config.yaml
norm_place: "pre"
norm_eps: 1e-05
attn_scale: 0.125
bias: "none"
parallel_block: false
init: "normal"
init_std_down: 0.0
optimizer: "adamw"
learning_rate: 0.000499
warmup_steps: 260
decay_fraction: 0.691
decay_shape: "linear"
max_seq_len: 2048
MLP neurons of a small language model. Each row is named by its layer, matrix (up: input weights) and neuron, and shows model dimensions 245-372. Each number is 128 + 32 x the weight over its row's rms, rounded and kept within 0 to 255. Numbers have three digits each.
A block is one neuron, or neurons of one layer that tend to fire together. After each block is what it responds to, as a language model described it from the Wikipedia text at the highest values.

L2.up820:140109145096024078132116128141198141140157128112087112109156172107124149133140116147119125204126163127150179156124117066108115155124072135149131127106114127099163120134108114112156126100141094119148111079118124134104121141107085101096101113099134201130118146148147159123147073205125149058127126115111129128138164147078162150138109147133136154143132176082150155082096097150138157153132
L2.up1286:129118101113162079125140161160173134128157143148130119143115145132199090144172159118111136210124128192136177126045067059110165087129148119146107106112089097133149108114121100159138077067116128133149105095153144142100123151083097102144140124118044153137156140116135075133132104174125113097108132106081108124090127147095179149098145099111099184125159174121130138113155086147130082139131
L2.up1313:119119112082056064117137117091212156102158113113123124120128127127097153048153113175109137150149137130164183085116142096105152155120085117162142158114113162110156144096146089138140189117126100135083088088150119087151105151100147119087140101105126171150135133178141152121087078158136163032088155080106112169130106089119103187183137117124172157137127203126169148078095145136123132149087
L2.up1377:122130138135102105136101157137137094178199088133127150132146135161080099081175120152129145165119164171130135109118141105101168087122116137164103096093122120090105150094141073123131128084126068129131124094141149140146128125070075136134096126124087114143099138094127107098116122125118107116172051173174125151166107117039179164086071138132128194136115140120173077136154146161104129127130
L2.up1798:116090146116113101185146128122122124146219159086157164115143108122105130084179081144149102085118194169144127095151100135112118150133159145168099120131126115085102140132079121164124116090108063151148101143136132121118087166160032116118116107109103104165120113118122107104152150090148139110082136163143124123152105141084162106110041101147117144121125190124140138160124166129139131144143
L2.up2170:158151115058051074177097140153193120129180130124079093128179100108139150114120124151101115118141170126143179143102124076088128137132110111142144121101096148086116127158174118120138123109157099115154117105130115140110142131086085135131130128139074179131118145152150134151165089187138140048178108109091126123125138120084117192111147141121130171131182190078140125131108098128142165104151
L2.up2284:142107077084067087147109167147230090121167101142108114129167099139165159114129122147107124149145192182147160128100152069083105122142145122171119146090140169072134121131109123115149144085148062133119134123138117127136083129077091138091138194146082162137095129180133093134146079201097088093167093151122120108140103141073163189103125172123124191123163148120114127120141124153122135120134
L2.up2355:132120105099141069144104160133152088188143153138140100121181088122122130113132153183102149212125167199113152105125145084103087117151152116171102144079137157107110171134105109111104143102131124117114146089151118123090123100062101143079107151146068110118144136142125116131108099167087117080125103152134134152143101138056162193090073149090128184140144152127118088140144112153127118130150
Description: Single digit tokens within multi-digit numbers, mostly in years, dates, counts, coordinates, and table cells, such as 1'9'15, 2'0'14, 2,25'0'.

L4.up1665:133138111094055155173103139137183107150130118076113143140198126131086141101102122110180128071096134153134167067133153099125171185135152089119116175238135136128127173109086090166115167136125145081117153110121169120089100106083143172119111126187089108125082127067163099108146066087118102127127128098195123138116139088122088130122083142165097122171191143099136073136117106132099127143139
Description: The word "to" right after a verb of compulsion, decision or movement, as in forced to, decided to, moved to; rarely subject pronouns.

L7.up19:154088122097064096063071163103145121109118101128130111136096110162168090120126088151123107072129117161105165110171202095104153099101170135103190114116150175166099150048154105131113129121141148099168139106109141108096131131044124151128124080097165126121109059088087099123122125129075146182156116200096130081166140110114110099129106184154132131100099107148094060106103132108124123155160
L7.up187:128142123108080164151139164192136077128111062120123131138183058112124178135165080173140121108112074124140109149131122117101165174141151126171135140143149149140162171079142110124146157113140188075151162069112194122136109050091092127050165086132132126123054166119171113089150046126110120126144044161155107083128151165109129104109134162115160143175162064147116124161133137092226126204158
L7.up325:188101116113094118106084135155118086146135138118144122109176138136073174075130100122164161070112113114103099164108130086099181128188104129180150107147142112120123100071134120135174120093134179111141128075103148081116111130081140173101127137130103183131136170095077187091138128145098129042141071180126114126170168102106122056076097133163172147122137160171129118154148079105101113185138
L7.up1503:097135127135125147176068162122144147135170104047131113153157157134141162094142105129191141208175120155170100181086135111105186176151184138161101099160144111186127131106090153187140093109140132110133186103150153075140157178123117204151120086129118139160100150114117121079138035144159163132119056099161079090132155108121145104074109136129128158151129128162053154173096153086150094155097
L7.up1535:103078105145071120120073194149112170058104181110115087132160123080128192100150171149111150137128099079064123120114137068090128166157105135092104146188147157092163131135139117165188150132128119150087191141144134157105128162131144118112123124138138186173156109113103110138168060150104136147130076175135092077092164059107119109065089134116156125156155142133136138153110099145101142170163
L7.up1748:089118107144109187157178141123152100154120057075122049101143095094166151091170103106164096098165142123145134146128075165061095152192097128113136116111174149087137159094164122131133116081159187121134103132158205115114154168086150156134144125140117144201162115120135157080170104141089134122192151178206089152097085086115078102159092110161132125165155180133169153152092099110108173149165
L7.up2084:166154119123128140117113121141182112197144107141126086080120135140141156121167083154176105162181154153126134072134093139128144109131181139113148116138173130091099148038135067140111150129131144069142127081112177122185107068118128144118100083162095107210117099105180085089080112110121106131155094126182151124073079149107121110085171151111113087204088134126093068137119087132121191146138
L7.up2092:124120113141106182159107182117103083189142122148101160171135131111097131100093123135128164129121142136142140157065140119105123133088089132164124159127108156083181110160123137120124157145146069094098126094105152121153142142101158177115124169163099153183090117100116130123169132123144118115118088114101170092123153049107139129108082092080111105151158146094137100132109109100135152126123
Description: Function words that open an upcoming verb: mainly infinitive to after tried, intent, hired, failed, plus modals would, will and not.

L7.up210:121125101120163154133121146108135126145157172174135085140157113132147100158160145112102136121105104117163134125089093128114090117111120158115169108136142104137087112132164161144135010101171138089166133088133172121107115196175117089146119175109136159160122131110100126117194166127120077132167140155111134151128163112087133120174125134124132138113172118109110121107051131193138128155085
L7.up260:122143051105169156141123152122180126158125123182159131099120113176122135083097132104097155130111101118152169095089069108106087151145151141153109106144126106105100092078135105203138088073123147153077134068130194147155084146169133121124112128158122195169162125075147131161133105148151075103143169131172137167125126121116153127164117136097116121125185138086170116126104075161161125157172
L7.up267:125109097152141172108109179127197121130136101134144146109186145146117139144163134105093136121058136129137127098105083072122151109147126132104105074128147119120105100096135113150111079070156121109088174134180202084108099172171149113150092172125166123122125077138131082088126143114144082118168123077110097146163152126118162080161139168137075131151141137065134188155085086124104157121165
L7.up715:164154173130102147109123142134120102167111112135057084134061093123099161103130156090088106151150134095088140126162109058032151123209147183115123128163134140125120160106176101132124123171128112168130176111117179109167078137128164118070133135156141108164138143134146101093096146138057102074168119097164171127105141105118079179160153155114125062100152117099171108179130105125114114189105
L7.up953:109104137161115159182153169162126116131137137176153144126146104132052073119116108170121154096152179093069146110072165079125133119129147094120074143096145118165116084163141153133136128115200118189132200088175145143160106083162112113148150157119138145147130147117109161107097113143127080077116096141075094136166182088096178166169094150152125147119130114150165112119185196136156035094129
L7.up1656:129093113121157133186133208131144060158123120104130147150120088171086105161142107159139168149178114144152140150150127153149129105069153126130093139138131132171186100137149144094174103109175127186106135146175202132085098173132158098172123111111116132157173127117144143117071148151082099076100112167120127164146128090093179098131095085110139090129108156142116116156155110155130166084065
L7.up1908:136076078145140116139131122113188103101134134159157171105102067132128166131151180139164151149132175100163134166105132057101154186123159080138096076072111143133114101100175134218143122103168131095159175122146169150096092110183116096102149158112146100163153159162104112088138088115099128070119075119114158145131166134100115157135131173150146098098200166120094044190115167122071114174141
L7.up2149:130116094128140137147176164153128080131203125127144086114185067190175115159148120172138137138134135124129136081142161114139095085144145182154107141100155186171151088132222099152145112082143118094151172122137146107177121063152073128159084121096163092173156122088098113131109124130120127101183092139147115096174134143082167169132111180151118081148128154178138080136110203118242150108115
Description: Last digit of a multi-digit number, especially vote counts in election tables (5,63|0, 8,88|2), and also years and catalog numbers.

L2.up14:109141172138151096201084135112134142151137105154141185140176114121196097139119141056093139142158147062115175150159167124074137142129127119114096189161123073151137130175153134088130121115163110182125150126091086134097144129129104144155062148106157095098105184156054195195140111188153102113198116150112161117113177147056149098172150145083103108131166119076171102105130150147144129102118
L2.up18:126138188116131092112130188148075143121153141128163189129139113161132134161129137129128111150120109049156139189194118129125113133139088115130054130142083140143135132143091111155129141162152104174073123146164097097157132124138094143133094103100168076098173132153173243114143104118154093104148120112077128131137160102089083053129083138090134128133147112082139141089146201132114099129102
L2.up524:129117111133131160140081146155138068112108115133112119110195108056142164125159112096108058112125109094125119167156157067102112188136126087168152180119140145079107196093159105144135196157148093125166184094099138066087144091124109168147090114186111127155139149094164153060132081150120079102188096138146146135114117129105105133112140135095139094157150135143094130124102117139155184124185
L2.up1512:138195216145143138156118160143113156150124170112132141134164141121138156173060121145049103097145111074148167139188139119105105120136132126120098151116111120147127147156097105130116181155141122099128124152150103115159137118160130100143144107095158054138094141145144217111147105203173110045186119105125122118129152107076081120182113148131179127109101123100102149062104171150102131083153
L2.up1722:146183138127094109138143151107056141181088133160127129112161138151144161167090124147070163128110087081120161214124158146115181132139085159111077156126128096122153125162107107163122138188138128117099107108137086136095191125151110132139118109133115074147147132136164227142100095186163127114183130099080174119130166104083097121166139106125165114157107175115123171133122201155123121117122
L2.up1969:137099195095125104132066170166133133165162173125142180096140097081152142110113094094138115084118111090122139150141145148057097094126140142132080126129148138148167156154144128139122163198118094118118165138122092161129126146107098157121100099115141117142119088138103156098163128152132072114113163094061166196080153167086143093105132159059110098151183113161127115085152144116100108094115
L2.up2053:152087218106184136146130157141116139138169149161164218172148119158136139138079127052163082129174102071128130190152143181101125120096111111152101162128108094147158128159161072162185120223163110154165168145114100113145168146147124145148135088127145101117141118118137163102126142117152098137160117147109154143122161133113111115126098114096102075131167119083085114127144115109112167122102
L2.up2297:156112096115109117144099125136121128097143104107106139153126146145159130115120127199118150145159137076113156150142138138143121121125096094119135106178167140101122172116117123052130193172129041121124110110065125085101153035132111140093104115142085187145121134118110168124166145166230170106213151091168138134133193143126104148154135164104132149141129160113069154126114122121131110146140
Description: First sub-word piece of a longer word split into several tokens, often after "of", "the" or a comma, such as dil(apidated), tre(acherous), nom(adic), aff(luent).

L4.up924:116110104114195134115137124101169081117163127172124098124113099147074113198100134159156161130089144104064132187150167109133134088059119152115066095120119158108137111099128084129141063138130195149157165088181175109109086089126107138164049131165107084174115151075150116139088076089122046107159121076123143122138084126112160125137135118073113126109095098100114169165150127179132111143126
Description: The last digit token that completes a multi-digit number, such as years (195-0), ISBNs, populations, prices or IDs; occasionally a word's closing piece.